Weights of a small GPT-style language model, trained from scratch on English Wikipedia.
Size: 8 layers, width 256, 2 heads of 128, vocabulary 2048, 6.96M parameters.
Architecture: RMSNorm before and after each block, no biases in attention or MLP, tied embeddings, capped logits.
MLP neurons of a small language model. Each row is named by its layer, matrix (gate and up: input weights; down: output weights) and neuron, and shows model dimensions 0-255. Each number is 500 + 40 x the weight over its row's rms, rounded and kept within 0 to 999. Numbers have three digits each. A neuron's up and down rows have the sign that makes its largest values positive.
After each neuron's rows, "fires on" lists the tokens most often at its 100 highest values on Wikipedia text that the model never trained on. A number after a token or word is its count.

L2.gate253:494419466457496536497481502501548488577500533538448525506454485570465559459537490435462520570515538453452481514527488457530451467427515475496513441508485476456489511482495437473465447465486498510594536476518525503433508448511516466482514481476439427469462473522449512532454567489394402506531554429448470533539465583521483520572487490460497443459450532545505464568432571548535506576523529562447533500469505456503410477505463503557486459479572465534446486542511495557462541491534499490492502526484483444515593487550432476524521543487435528458487490513487547454490565427473475491512506471467472490514502499500563518524463494529415467533392423506594467506541509496461506513490452494532536432510440565517454522542499471453455433474494500528525516513520482470556471471529489
L2.up253:557434480516536524429519525490526457527444511400519488495473528459507572484541453468504562482550516537520561489401455511446462465511550497472495440468521506478544480476494448438473478533562488477499528527433499519493510493529467494438503471442469502523382471573501499548457537475469516495447528508449536480500556536552430509549531514520523506433508386556529528504508509489552535510473448503473551470511546563515461547477489553573553506489500519508391429487452528577495528443567512447482510519545543532503412475550450587511518519463507550552533451517505561492447531509477530525475498466460477436461520473498516554527481524424558493541490456513544456507508465501494594492451542529509516473452415429425471537489472485431476435497504446509535535514465510527448492463473526
L2.down253:452550555540440480454505544465509539457485518510488465541543462501517395489479641539464525453436473538544556455536530519595521478472468560529381580450521478496460490506464503454551526554466504442505432555486472553497477483477483497482502482518527555547498462511510564503445447505468506509498493487443493598466487436470459469520390501478468503533459463506488471484435497547458513557549418463482483543500559491459516447537546517511515538535535536533553534561488463449498475554555510513548461412500455498450513500483528483465499383543495508547441483500475474501573443482479506500502480468489547552541475502466488509416510511608480526513537495562444462493509510521498516507520552529476495504497521471521493498466511599528514529525565528474525536478530502545446545569515460
fires on: " new" 20, " second" 14, " debut" 10, "di" 7, "mission" 6

L2.gate289:506539502473506530490542395463552469497452494517510504543466559477487492542521521559508497474534503506538518511470493488514450514507435524525542481545464522461542501451512515454453494472516481445514516484498466418451480566524562563457503501490465440501509519481473461552504488568504453536489470475474447502465486558488529482443437486526458486510434486501512436496500539482466485460510570541475568429450508555652488529468566571516532447432514550497521486570582557520495539398520443567459521485460518543484498519535568433444444515481536479523453456512516460448558601502466526484480449442457521536596561468481483525517529507469443470542532547474503506455497543583498459536463484521479459521550538517522515460519514532569482443531396501459422482442494561481463503503483540
L2.up289:453497520448505490488575454543481483479455408495579541466521517422474446565461571498452456460497495497507524511460431527487539539506482486498506561458505577527588528471537534560527446569517508438445492561553498501507475478481482580556508525483444468503476485535451471525471484516495472498503531500445479451517539494548534511517487502492475535439513470458512552527518481472404491390502473446465503461492500410488528557591539501499435437511510458519555516490473544472518484556508492523538516540453490512475524497468487475452481496517492535534531509390535522469519420516481565473454482489535436471511466492512528457493484447491471552468491510461432516444473536459502571552449514413605469525415468431516426556546504486462591488497511430501487522531518506501471487456523396
L2.down289:563500480479502456471524441476419511492568496491550504512504564451482386552485495472560617437496517534490468509488532553508499492500501487489500533484507543455536506505476499490502526522500430551443393529494497533437530501483465530495526550527519488553508514511454547504529482557487493559557451529408489535482525545495530468504479480494561505514444474494577506470439550577528423494449476481479583524481446500509479468473572542453475555520507411537468482590560493489485570551563480531497535488493549529526523531481594547554508501524543476480570456409556517484514534498507473506517503430508482437506476493455523492490509482487508486458513551387468624457552433438541499471490482490508490479506557488534513602470493497539522452484504504473485475504525566401502529540479482
fires on: " re" 100

L2.gate464:555540521518534473469464492491492449503483534457429474457430493525559456456486510557559469517506519468408512459533556432499552574534464534527482409471494472422492490496480500568457480530428471436462568522493532511511542523550501427542510452472532471468467506556465498485427504495549529558515505461499570521496489435488559474433508530434537515490448505545500509527577544547478452475454539499444456474503501401495497471505554486470484509493534462450472511476532529541447606531470506488509503524474500586525495522471428480521426450501554533499491527556551456464572450521518506550576495525514456471492487460461501518441474479507477595525482497534466453512551522482492478466535395441437508532596494469526524388456534503485562410535512515477534507492520480489489529463514553
L2.up464:556516480511512526509496519528495559502517412480479518429541531520527463492469448473511524509520522535541468541472468563517492517535530580532520482397527512448426525544530515509424519428455526441446478475476539484504465449546449515516498518523485559475391470494491473477487476527502549459510579497473532471506531533474538539507504458479481485515420472498436569521461548506441484437532493484511466543510435449475483506513529617490504506527413563511443503435511651403545563496454524511491444558479481604581533535545547516483504404501544513492572535540484478481489489501496468472482485505474492565507458578466577485447532498478536452544543518511521514550490464537485450452517492502556456569566510491527531458500494508464480454479462477551464548522518519504513465538505435
L2.down464:496495509561531510556604588448503467526512574534550544551486476481516576546543475502496531472512540493456499515516438521443512471504571557532511490503472548586507501423499467465591494472529523547490422435478490474529432464460505418460410513510528469602517469488465545559496492457462484495491523542490515441536532504471537508436540536565511429455499496496544502463474488499492553515477531488560593489526557563561453440468474463527486509532431500538434514545540449491437439551491472574539557511514480534475482459499487440502517505548444529440538581530529558504541478414496556427493479514488585551506533538512503521510542578468456442514474499441532509465469456502492522494512487514490498445441576521490482513508528468460486509478541561538550492455485460442525516478498464
fires on: " Sh" 22, "e" 18, "ze" 10, "cy" 9, "z" 9

L2.gate468:570550490465496536584530478520557459464481557626461510483512503475524573484470509508537497487470594484498546519493511459539541532518490521523559480485457566499525519365487516572510469492483521453478561532501489469471490501459461530481548536487495481518417444564531414492487458487553534521493519498505532485564476480529537393492550510517476473445498483446459508406501553426551496465499543556446544375505545418527500497534461506515501468497516523497517493520528487547545455521481479531504459483440460571523522506513460465523526495457538528536488490538533462496484481490476497439581508441499511504545456517500519488504480506499539566516446512502495465517549503529576411507477485512485496503602516497525480381590531526482523435471429468476543530491498550555451558498423529
L2.up468:536491496435534483518539499527497372500485539541550524555530535492514487510448456563570497444519493463514524495546425566599530506468550534455475505447550506526540470560543511552515523459451514489474450476457504569490467511559462522498509512446529451483515461463517486468461436563514509459499495510507403428408534471472460458558457473505513521478515489411536541545583464548545557519483494567488444482492469542485468458535498486548524541489409555498544561417496492474510533448466496519545458587561511501497515495493441495504505493554488505528453505540546530532513503506424422509497480459534510534538472472509508516461492533472504472535414518431572501540538497564556475594409511534529501474560564549505418484528476498505544491507460545507485477485561482491582480536507472
L2.down468:453476486464510476461501527573526457499489477507478497519554527439516495487555498521476569504529501463530537488517466558488518536545552576522449500461550492495497476505454523534505516460509466495564440513446544485480508446577477493561500484502481409552552469475521497520464495521496514520581412505499405443482511554472541504444481486514469532482452548513518581548599492497477563533454535486502468574494489451490562434427465483488516501552496555531480437447505539544491463478477483519598494577514450496465463518557461512530477443517532525491518559502523493467473551466447510500419484491506574510508481533425471538477473461519483478532510442529591534486461512529540470550545428520490576429472533512481467489457449476424470479549456503473554422573565433579528468495410430
fires on: " Th" 39, " Sh" 33, " h" 27

L2.gate32:491547534463466542481506472493543471533509434493440482474467477519480482544543482561478464567458523513419535498475509503423418508583467499517467510481464532520532514474524533491468520482452565461523603501529429556443511486543526511493485516542559425545454439544543483475495528479554463496427560563485523568576438513490495527474520478427546515526487565518471536469511555512441486518465532471485513461502460528546535447497439554456431488514457533522525434501444443530548430528549382440519420491497495493440501436498483489499463480521474511515520510435460471466510538507455475500578584455527494538550471489487489509520516513476544465505420567556522526466537475485516471497569483520470431542527447571580410452481530472469521467533503561486501526520490520444543571456447484
L2.up32:527472553510491448503508458465468478430488554545544500508501503481520560487489503524377488498484522503478483559472496500546469469514520458517518499587548491549493435556518478506447497535522533494535496527501513550512588494461494463461491550566575549470458390500545561526528485546485488480558503566524527489515479449502521530515473491548520597551496577553520532493530504450533497547450508504532535453498471496543548508504497515500442506498486466521538431502554434538489453455503438420517534561521554575511557508546548448461553595527532576545475459450545455442503464450503468479481471563464514532499488499494530508476403474512496519583558470543576526467589499559546452534535553476488460501490421547534436490533479443522600562510471542558521509486545464512491550519493494
L2.down32:494517549537519519530557537529452492425508543518544563420531534443518516525388518466463590521479540511486427537475464546515575532478516459519485414572491455502527432546435523489488451479521446437484470448521542478538515475451523471473421583500518530480526545487474450501549506608461537530541483519551479417487542497493598492559478461554515502507614488504522525494459495477526485514551456504559480487547438498533509553482528493518563544555535483499487445487540456523507467457537529482516535479436555546509494591530588573467585523516562544516485470477557526510541459515529478482474492497489539468484525517507509523527406508468441562469495513481486481486432495442465520523520502536555531517519529407455497474496502559539501517392503508492485481448507558484487511502531489
fires on: "o" 32, " British" 20, " Si" 12, "om" 11, "e" 9, " English" 7

L2.gate512:523498464454501546518503503484440525484478512515410488443441536499498435471478458502541520578485444536396537506548491495475498557438553531518491502547494447507500524481425515495506550451552548495549506522471524467479481563464565489493438535488423502491432458495501488495478565496546538466501528537526565443480522457504540432505519520442493518489531569484555464478470464524577460503460486512550495467537533525522470485536516504400522487517548479427567484501555497506446532544532434555529507411479476403472559517456483427500546373532443484511443520524441464441549491575512561502528467531471481495550510519518479484529565477575481547525465455450487510489499512495492383481467507511507545515495521434530492409518504461544574456533447457481542462487535500453511501453566541
L2.up512:423519455452509542443488510515484479473491537616483441578471447485504496542511454526493449479550473546485523517495580461505522502470532506499596410475538560523520426473544474520485407523550512457391519543525560505479513484445455520484465516518490556535511448526446433467476479581483506495538483530480479519513553493521447466481552521572516492479547464491550482461495427452473468557511504456518438464484443451521473485524494528457466529506476529401494520533475444502513518473540450558478531439537410460503537487469452531538539471461495498581525488525509424498500403472554476522533486547443410447490541526563564461504480494520491493486468483494504489491552514568506465508481509521517487428519570479457493530410538528520538468466426540492561418464487476500537483576509524
L2.down512:578474459461606520505481498472461518493453475550524476564555512498541437466553434467563574500522490505500533528511539533464484540417466520531476458408501480510612488494478537535542506435441565540491474474469415419492533500474522472511495563475489585584465494517495448541565581445561546512535484486566523495597482462540547534461521527521537492543522439457533479523465469524416372546529459535507506550549505454517537535472535518472505466483470571452436508505520474506469622524529526528485498506502483521491448493467502536577484416519474458463495512465520491510514451505528519462542551489484491496456494511558488597440454499490497496485474487497492484550504502474482502487550469420580575496494512467526550509491468496512447475486497494492498473507492571468509464526458544
fires on: " de" 53, " De" 47

L2.gate314:508528422433419513500468435499457455560516412610556459459496409485477515552456511471548434530467520521503540447595554452499474545532456523526592513525492514499541509484499488525552506427494532464500529465462492580503484502431455453505526485488504476608483471517442506535543497474512456536449570447572481547531458516558502445482550443473521553443460588470499512530525571539558460533499544502529534501465470512489523489480527530465496482487501528517477474538454511584538505486554517539432519492495485511490524500499462502550449516494519546498549506466551486493528478536459465553549534474491503496480531525462473495525454539434462512484523574447419515458571470536522536566519492512405371500550458497519427500503519528451556468521451542493473545513493486436463500484459485
L2.up314:435553546490502493423533419518515487561474462531446502556476491439512535517422475547476500435478487555527458500536606474554516492567494581455552535523569546577549518519466500506475459477494501436463479528496496454565606464528541456458428504514488499427444515442505525527495477450521461504437531473531444502481529498513513533493486548564447551531430502459415542536418485497491537502520478489542485544479454477498565444528471489555512428540403459540589474493546500461502472463521541521459495488483559539496578511512508513551454488499538452471519499515454448528489557479515419499487431479545477481430518555450509498471432498579504548507480519526507509460546533499418487545545517464489496463482523545487483529435552516525445511460483567487483511457535435482487572507473483
L2.down314:491464478494573539474498583492440466477478572441489558482463575546514474494462504547511426484504458490519500538509516541497534496458493439505468451518428489531457433485445537497509543496573452460507483468510561479501524517464508494458453427452536531458500465428545424421494493528498487548542442520507479466512500464566479541537480526514505486529614427554518481514492417492499575397505462411499533458500489547490516521527535532524488566557496543500514481493498530491512500559450475449586440567448590493435501479580555507534557522500466543508492458536520459519462454487542461486474481428507521488496492470505505483474487422533479462513459558508509455558488507540481486475468559488486560508495545512513396506474548524509502416470492441541416482487494585458483479501541406
fires on: "o" 38, ";" 27, "i" 9, "s" 9, "e" 5, "y" 4

L2.gate189:532496513522563516560514545538515515528467509468449475611459463472506491535555519503410455490537472413571464495538432548522477460529454530533530496494539549589538519525428533427557566603581426443544538514511484570472480568518476534528523536488472517537478589509513565533404483566497471466536504494555476517449454486476536419560519555583504469468519501492550479485533465501501483531499548561460519418470548491525535556558463517553484465549480542482495525510464486570536533522523448504593529490526446505533500531503516452477516542530535463558487502528491515533541491505510516575538521549450533479453529474496552502495480510532483475473491512510508440495498497562559583489509451513498518493500489551504507541429554485473549469502458482516472518603499466494536486426425534
L2.up189:520490502531487448448507489505489533448435514505488522503585451479504484573572539469502510422528533549454578556569438508561485521533491472518506475537505463559458524512466539568460521479485539431438437547451502516515530532499496490451516483487461547469524558506506503415489525485472459560476463574536543525494468506544485550570475565439514499505480529481510496479601394459473454508513480430503432463519472503482493521483482526527444502522447531514517471523461497505525567474515490501506490485461512537521483521458556509499449597448545465636512521442487490472538457497482490534522574491477486467561568465463524459492543505497507541547606508605501464511500474528539543480516520498586539417468559458516536531458436509518526521423529549464423472528512527471440461566483522
L2.down189:480542489425522516509497470554587449473531497511598490454458474585530526492506561493551553594514513506504485449556511463383476494478514516512477437453498517525461528515477516524514475438477474541501559511439443515473473447449549470532483501538522497479515511532551514561535497472501447493508566451463488453527587573460528442448540442494539493499461510539467533518522499478493531416513482529528522503524546479468520480466531490409545474491521483464504486481567474482471503534441610518483497533524469531465522497576515470467514444525508517431447449541411544558442630460532490497437476559537442539539457476546499528464508501549479623459516468481512518511589514448470475488468522502473470582449471600482502539523525519472518513463498523495498435486499500472488451479468548
fires on: "wa" 31, "ut" 9, "h" 8, " that" 8, "ful" 7, "ma" 5

L2.gate17:501498513452502519518537471429575472580541522551473442586500474496520519464502526521407537481541526559544480504452557514474476485517436507497555505480469519508506456447574511485478517496472479539551497492518483519538553567577421489543568438478436506512516464582487504511394518513456540594525472510455469477521529544505505420544494501474495496530495512452562497546483457522501481479446546517529514507474475475500517500522466488405468522497491448485469456439531537506551510539495525443501421487555444534509496500425521544509496469435483555552387519489560521478479597432520550556485437537456498512496526491425494500544471474544505411483486497456432498530455502501510531537531589503493546555546534621456517518501533441464517499500450508525533525441515497520500540518555412
L2.up17:453555537532526483471430495473510530490510560534408486509444509438417474472457538523516523440500468551536453552503547499496407532467480390558460473423451577548510471565477535422472554541438499554523489536394533484553520492503523467478472527501531539486541455460505580559485521512543483511512524562530493507589505479489466554514496494510538485543518498518514482502516401535470436495554461493449462512523558516461493538447527530567602526515605454494429477499537479513436514457408546562551498541563501531489510542465566439505488559557498570494482502498427478502528496510552455532485513547508464524514533540470530505523512519510461463468552412428435559475534478511490527511530507474488454483473467522485518460509496498510457560539482509508462510572526473497465497456528495
L2.down17:531515446520544424530499498577481476472451490472537491449527451523509499501498496540479462520587549436551502519551528520556565501453485478481469557557483501599555454518546562529491467517495503437419562523561475471471448486475493485495543543453509544513493491516558524424551552513492544561452466463499427472393425488522494564496521552538432478475497484497386508526445531478507507509532510452503478493519524501469492492490563491442529447523442516488475435512441524481494484510493440506525553478505582450535486509528518520563510515512468438520513532477518471529486482474444497441586441453541518489468487533550459475551550536471494471375453577487514478471468591482537484490454477568451453472451532452505521535528574522482477403516533515510539420508491541528566509541509513
fires on: "row" 29, "W" 11, "ru" 9, "low" 7, "ń" 6, "burg" 5

L2.gate251:477485485413554554461462501455508429547602506506506404532510567492470555541564471520505456504481456471497480552461522512500441451429488543442488465558533578498486522497495439532525521502561445466531483466463462488514565541533559544551498519466451480548510498546562468461465535476509502459515445553466543459453520452534514486538494491462473522504508496549564484522575489576543557441467511494492500537471455506477548461538400534478560455533419509450489488509490500489473485469483555497464454468427529487474549456539472447490493497444533541493499472550441434524459534502452486460532457483544502483485512473530570530544500454549548427478472554504484490501442472504498416474520575550553555520488578488550499532474490504525519471467508534555566433528540488421535467621497554
L2.up251:494503460478437520501464483448512526461475502536412510523508538464558529503509463480528397510601461500505493544513501429468534534445472564452532554454553475465565466522490573507470542514508499551485480513480552473473504530547483556484430456405446535464522528451534464534535521510498547491518546502429498488463544505524541528503475446445495577506551490527597461552504511480490494573477535474566415481440519506481479539527518552496552532501491447511515548456549453491516470522566534488509530441481486493475523521516537522466427428530450483503493414535496517510480443528517492585541453567595437470476551521504458447536561552444529453614514470530545486528547526477499410480480525469522492486513493475533441501560544488552449484508514586494563461552529496447552485485495546
L2.down251:563474436577542561453503438465492539498521469454480568502558477455489500519509516521514549570544453528516456522488553522516473538534492443592425471506486499550479485476544538441466505483549506529490453461567483525529429470508452495440491555457580491517532425475500509472559428447542585515523500556531483496554475468464459482499496541478534459444527529482481564500538444468427550506539561562565527517580526487505476550551458489526497513508485491461527468427488453560516564502490531499513474511562465515492424559484485561506476542508518455517484471431559563490545445447476541488504586504479539499477477518551468556407478436449433521514508450501518477563514411505496560495547511440498512538490449571546533555427479494473538444524463522502509510521545506592494511456505516
fires on: " De" 29, " Pi" 13, " Di" 12, " de" 8, " The" 8, " P" 7

L2.gate649:473522509474431457546505472527532487502473492484419433520493508463541484464486608494464415533539499527530526575452490521572448423491429498447570545523435462471495556478498526572575468470491484463509541507539474518550618528566548574512515590432489502463513463458494477474461518515456465557501486483491491519447533510522521464480487497456452547577453549516483560517516548547558555471523526498488556523532594418560484485478514595475559561549521448510524513558547493493447538546462471539515507471534492473463536492498476465537503574502481526512474442477476465522445550468594493448511491464493463428512493508498491481506556498525537445529407471467471440499518479506514453528569531547544466528508512441510475489489485450537493527483500487509488422572470473565499544503461443
L2.up649:511491523475447537559476492491499590528584518511532518518503534468413465484490437519537482464457542420617477499479471478436416566476470524511542550506527471464523549485556474544505478519441560578456470566498482528511511487477476439481505576478464521527495517514469484512537515500492424480519539504473518544537536466525517425523546471501525546485570458554474507545517464508446555489591535487467448499577528511572519449516520550547535485517455475524465488498433473539546522465506499520473446530525534512469527554487523486523559524505410508545503528430503558577503473499528507489488520524506498484407549482447479454500609534546423524454517576544487558530526516535515546552545459541518409551479493467510493508509562517580477488508473486452516520445464581570451507562539460
L2.down649:526515534541500379495481426580522518529472485512474457538515470550471489512520467510506516583457507424518588470575575501569563486544439541482495481421552438547490517475564539537505500507465506519580461600498499496476456504480501426448382460539419561486509529531487464487441509520509545507502502480535571547507484490482492559519434505476434459528498467563490438405476503506477477568442501424453527468441529561466494529526476469488452489505440548515479477533491547434516522528511492521512514445559470503538548496479509547613509479495440494491603463515501521480514444526489466508483477490483571543426512530533494519465493496480478423502517428553427467495445482493547483491580435515513535498524508503480511485468448493508490515478487588514565499503486517479519503522464514
fires on: "ver" 36, "ar" 10, "ign" 9, "ain" 7, "wood" 6, "y" 5

L2.gate529:565471465502522509487511506423499514546494601548490431464445511581538511512441436556494519532457510520462486528520444503438530501458472522487432485474434510401440508482429559511480502483525456502519534398552517404481570526521475538460472404450453465550475480623535482535494544518507492479469460482467476468466514506511442491553418578521558432540474473459504481555443467484476470537484491469487540516534510472507556546478547545467486531530485475416427459506543528548466470519499436493477477444432538473516512469475463538579543479540468520544492527533487448519466543418486584505540493505462486469522536458500485546523429481475538476484420570543534495485519485571534446462531506537450500445443482532505470544550494481482495503501461541484509471496445501538526563535524484
L2.up529:439503474464441548514486527443551530554601432479552511453524582532567492516532485540479479469518488562587470524471531488511513459481576485499519451468423402468515528484438459567463441513514488555554545485478488485533462497366521510504493495552493514500504492489488484479466534556432487525546486555513488545476498400501474547543553500523506490516466571518399523515502472496528553482560535549615478476559511472565512596505481527526510534478477460492528517521480571510449462510498456595522460460443452511544578425505533499475531551424468448456520454531541450503481486477495514493443450489498536474472474525509444502507528520521526477529464473504497459552453500482446481471466493508450528508519503397555494480514508569492510498466517472495503460471540537497427414552537525
L2.down529:540555440466516622522535519507520433442577527479460532436487412603602471502554453538520558492532504504497520518520489420479502514492550509475465531417436515479430489509501514588494554484473512517504536504484472505581515525622501477560564547521446502454537547429534528474547513452474477492471462511503494508528504435491480479565502499493527477475490442446554524528535470478473554477513487462473545528574454485517519550443473540459435551495504495427517509523434510560475514481505427559483503528489471464480491464518469532536456449448446482454505533502527560489465510555499555517456515479547515540517474526520516542485479519553470410500487494479498423489462468404522505530539530512547547559516487438579499462483502426467444504547488465444506468576500507446544465542503530
fires on: " de" 44, "amp" 22, " ca" 13, "ce" 9, " tri" 5

L2.gate663:489519514513481508469491519512561536562465497488527487514545535520513467412490449498456523503408520436462505564517488521552460487480490503469522482452529469540515511479475520562498562469579457497492474451527491607462560524519503517546445459527411440529498513535484519423478596416463454508491489498546501513552568523469555489499464501460514480483523536458510457499559464493496528458452524506530516526497499532490500428515473433572484495497436495459533536570517500473514588467515463570527456530454459451527474463461503446523531623547506510558411457471474524483483472459467486520520433489554545465466503508478590567496508471572442533471482499529405536439498435478543536476460476459517579558459481535505435481467522412520519545448477539526488559592521531440512497537529505
L2.up663:489437443493488515469502493508507546529546558449485430515571512468524545465562522517556489487520505476464491571377541545513466542453485534467479613534503512466573520500516496524470458579512501519540473482601549492420541507461505545501442550530461520483563471479563532538465527474482573435507554500537482514481517508465564497488416485492479587460480449474511567517534549551471505513471489474561481522447496488494494485517567466453539530553528460458503500531442527497412525454567535554507450499497517498484551484511422502489551413495470504471431516601464518479487470500452478480516447506465490519557554451510458486514544519540526438570505494512540557449535507494500431534450412477504505501476474575478492539475595467467504505480567486491486463458532499506466438558426522
L2.down663:502475581440513534546601494426514546471473451505491515484500482488463530601542460489517480539544437531493488589488489523518534467466510507505424467577461531550476514490531476476518546486476509453446453510465513518580504532384443525468512496509505466558471493483495569507457442446520550475562597597460538492487521479487473478476537446479468548492481527569511511532503481520498570509592495514476501527515460517481497480520519488513505572513576498515538495539559531482538531532451439455462544488535454525497595455490498521463545473433448468517532577445519522556527506435489564483543501475435474444471436432471451471528491503490545445456535454501611510501472477548434494581525566461478521487511522552479506583507443457469520478459479475460461431514505531471540484521521490
fires on: "″" 41, " Total" 9, "e" 8, "ol" 7, " Year" 6

L2.gate555:511508507494601558506431481519525481535494506483514468471475483511526505492430525491505610602560515528509512531549514501531564483545469536519505490501537469464466526540442499438499548515550439485512508501506532459505477547514522496426481410490614521608414468466539418562468443503475496513438499462518456459575419422583514481523466566446504458540507477420512517482544484465505517454489533504497571488523495393483487492529507501507481482481469498501458514503494484521478467518462521504460509497479465530523418497467489533415474524476576513563454484519491483455473493473510485584525490466522452526554561536446536558469424482483462524565519569451539473500502475506497522592481469478465472527539484514550496511474448488488509477453441413469425435499519536503578521483567538
L2.up555:514429487440531532457556488556493520430514562411440477489521423485565455497476539439474514454542517531548542520474545549539516489530498411469473467444542579471523473558537481501459473526488542445517560461469463534484515477551511527455529521482495433549524547487465432479477488567537502517454412539537497551490533513553477515476515531514481522473522544456537466638510456467521455426426479519480483519491398490506500543510498453509431491540577582548547434487542528492543481504483478461484475484509531533512439512489422489496529515475550566544470428562524428500575495505454553486524476455533524471503507494425547494498488496484537500448504514463473505453553469463532517487515478502456531473577580558501534540486502595479482483511483551477524441538553425474538533528490458
L2.down555:473497537507475402434564463500522501535410447530587553481570513513540490563564534446415477503460445506472493412492511463503471502575486483476464504528443492515484446503559540516533464422478512454512474510475453488465497474516462445528464471475507427506505501519505531457516423501458509542483457456520474553517520485445494463462560491520509504463519570516476500462543572505566501571488483504458499437546555571482476445461470515523497523472489422508490526507439498493531489539513566541563448510498545458466462452525514436536466492482518374453542479496453486485510517565523468443512553474509520447424446453466435467544605530599508524518484493477495440496482523502607531437492456445487489502466498440539533457457502500503490421531543531476538505498560461429465516503478504
fires on: " Ch" 25, "3" 21, " 3" 17, " Bur" 7, "off" 6

L2.gate170:525529541437512546553439443546471499529517475448439501504494516549533454583581560466475451516510491554422493519495547502481434479499508487492573569472531577472531442483522540481463403492534413508522542441597497471469449538524518463527447492542469462523578562535472509525464528450478476533446545508517479473519524528508445522446488580483540463522451465556500528530436563405445458495526501517446466561430520501500443485496472450498478533490459540456461519540524520503471500492541526440539506519559535444518501465433447539532560489456495496554462518463500456511475443517516516524517570496482531437513503477439590460476540502516549535624521457442514529557515442458499520538481495541493472486509465457467514507515504581564467571448478478428467538533461492465520509499490528
L2.up170:535531534472484568479536470515461476493478521498528429476478474534502484536496465509525502468568504474529533483458518488491525402541528498548567547470554490498438476487522513514502457411452436493501526422500424539557550512480523564513500528534477513486520463517509494453550532548530462531485510437468491527458577510544519465502509511564507492472505484488491466622568555490514502515522468480488478519503526504562518487483493531455497514486531476519513454504495530540516514528483469563416494499502539528568487528534441519510531487488449515487461448589478462478574567419487490514543513468502527524566520486567440422437479552572461477572513573538463468528481488485559476420577453516470532546492512487542455482436496527401464505450455573471478528522568369482585537451431416
L2.down170:527467493523429508443483579490483514591509601501508535479452423488531517449506503407519517514562479535473480533537542479548523570543509519459549451542519415474551449511485510470518513508507469465533465508506546460512429477504502622519489451495539463494467560525500553493454503495517447479510450535475496516512524534502507501400534510526549505512523432563520496498518570441474526579565461479483606580479558610527465434498534422537457537492483486507485577542561528527508447472538525588467524516537462472527498510494434499564555479504520468524535588527477524494508512532460500518494509473523489483481487426432510485437439558487421539492538465582509505485488476433437469413490478480429478510494544523501476523523492509487540511526493512517475446552510478483494491488430561
fires on: " Vi" 48, " G" 14, "ab" 9, " per" 8, " Co" 6, "burg" 4

L2.gate539:483530485509477544468449433499560449523513509504539531429450505475517527459499525531457512529473437481484526491513442438523461442464457486458523473536491520481431438549531526518501498487461393558531547540517530523422491664536418483556517467491518484482507477489565522543457500453559465552468389465554456435487468537461463471475475488443528514494496583471517505553458559483504507396522457482459534524460517528410462483524463525509564537541462479498510495483515566489437537471504525519480506466541518399464577434548501553481524431504541455524489542541498552467457570489458513481536448504550587533437457429521459493498532513516531466526484504505504472529495483498512457475417508502538505532468509572506507472529487479493535558568486535478531456500493483526493551544578485
L2.up539:534622555455486431518508520488475484476510453509459473512456554493500465518531497443507507440525468491526499510510544568491401386476459549488491468391517519505525495534579462490540513526539502519466465541522565473480586502514544508532496555398530479517493463511502474512460553507481492545496481477521512513450457541472543510492502486497564551505462533436559468530459480509547436487540477528571572488557516457475546492497533492567461520576500548436481528483473554487537559480473404546499525569506509514503525508490539531429506511514568540543440508508518565529455486494468462448429468538512580505447536538462484539483532447566471463586521564474521501401521524573544470499503532476536553459479486464585519567501510520541494533532584471513468465504469521539552544531519532
L2.down539:472555523512520445478500482528487448514544475529604443442576537526522559546443417465524447505447478504468514464577478475483497440475439561493514489525523528499523489503473476583361508477407513415469516537535425502512528537546464533464510526463463539552422516533509535500500442481478544483453499537541545520525490523469541469555535463536521545594453501444551491477587501495484474471485486429518445511425465448515488443510563505528533479502509425475493560492577523530507462507497462505458487458486525529497514470418494505574510456465518531489524533528510472528535530449530442494549522503469506466565519545477503481400507552484411476434477531412487484499475525486438517511489482536508545533485544535510453454513490590514574487456520530548524465489542509483486497467577559
fires on: "ment" 17, "er" 12, "ull" 9, "unt" 9, "en" 8, "ver" 7

L2.gate547:460527517505498456453565472428520523471494537447468531466490452535544476490529477515521458446488524556530503546493507482567499480485470538501512463561540505514508559480519524480572539405572526390497563456525513487477476530601522506514503492605517484562500466511506505513449525543497509543498577486512498429590518480532456512500545542467484470509428515451471485467493539518500444445504508455487455462518570483572477483520449587516570468455468490540493481548497466518464508502536477540556513514503612404525520507479544495616492521454502539498520506472543500501517478531507483548561569496547469520442503510519523500457575514571554461511490556532391460555523477437465525501465511573474482512572507482540471451493400480463487549465470527474399449491519456534507550503482478
L2.up547:539552531504443516462571463471516468523473483547493474566435471528464473458521479461483545520543516476476574493482507505476465571455446499488537488524496504445520436454500477541447479407508488449584533554457543519481519510526500495424475484475519460480499452486543520455443507528453506428474488486505417513472433486492439526461473493498453493499549474503520482542486533540476595534492502544539465555509520499510404582513479559525524521440475510498549501519392595533505562495546415445514494457487568542521483440419525557523508516477489570511504514501479481554546502545483531477471491475494504450548526517458480564467446476593449518559493488485494480546559473422464455533555524454508499474492480466489502463474528452554435477469503572538444529441446566429429411495472445
L2.down547:529514554494481436548399506545468490542507547528487519540504451489481532559470533475593541491533461484565492521474516467535470479447517560509474472469536385561493539515461511544460458492455524522475524495434507473514464542509537514518524523431455483493542495485440476508507568453490479472441519529530535462432557564532535483549545456522531489473484489534479480405521490489538505495530527463530459446506604522505512503524566406542533546538512512448420518513547445494490503512509541529464480545523486395441465496571474538548467458425471558536498456528451533504432450490502480535502513563550553525541474447488477414489469571477498554503482483602495502446575589489435487458432486481530466440552449543542460498565538524529493502499473498490518459490546405519503495514477495
fires on: "ar" 26, " For" 15, "k" 7, "ign" 7, "ta" 6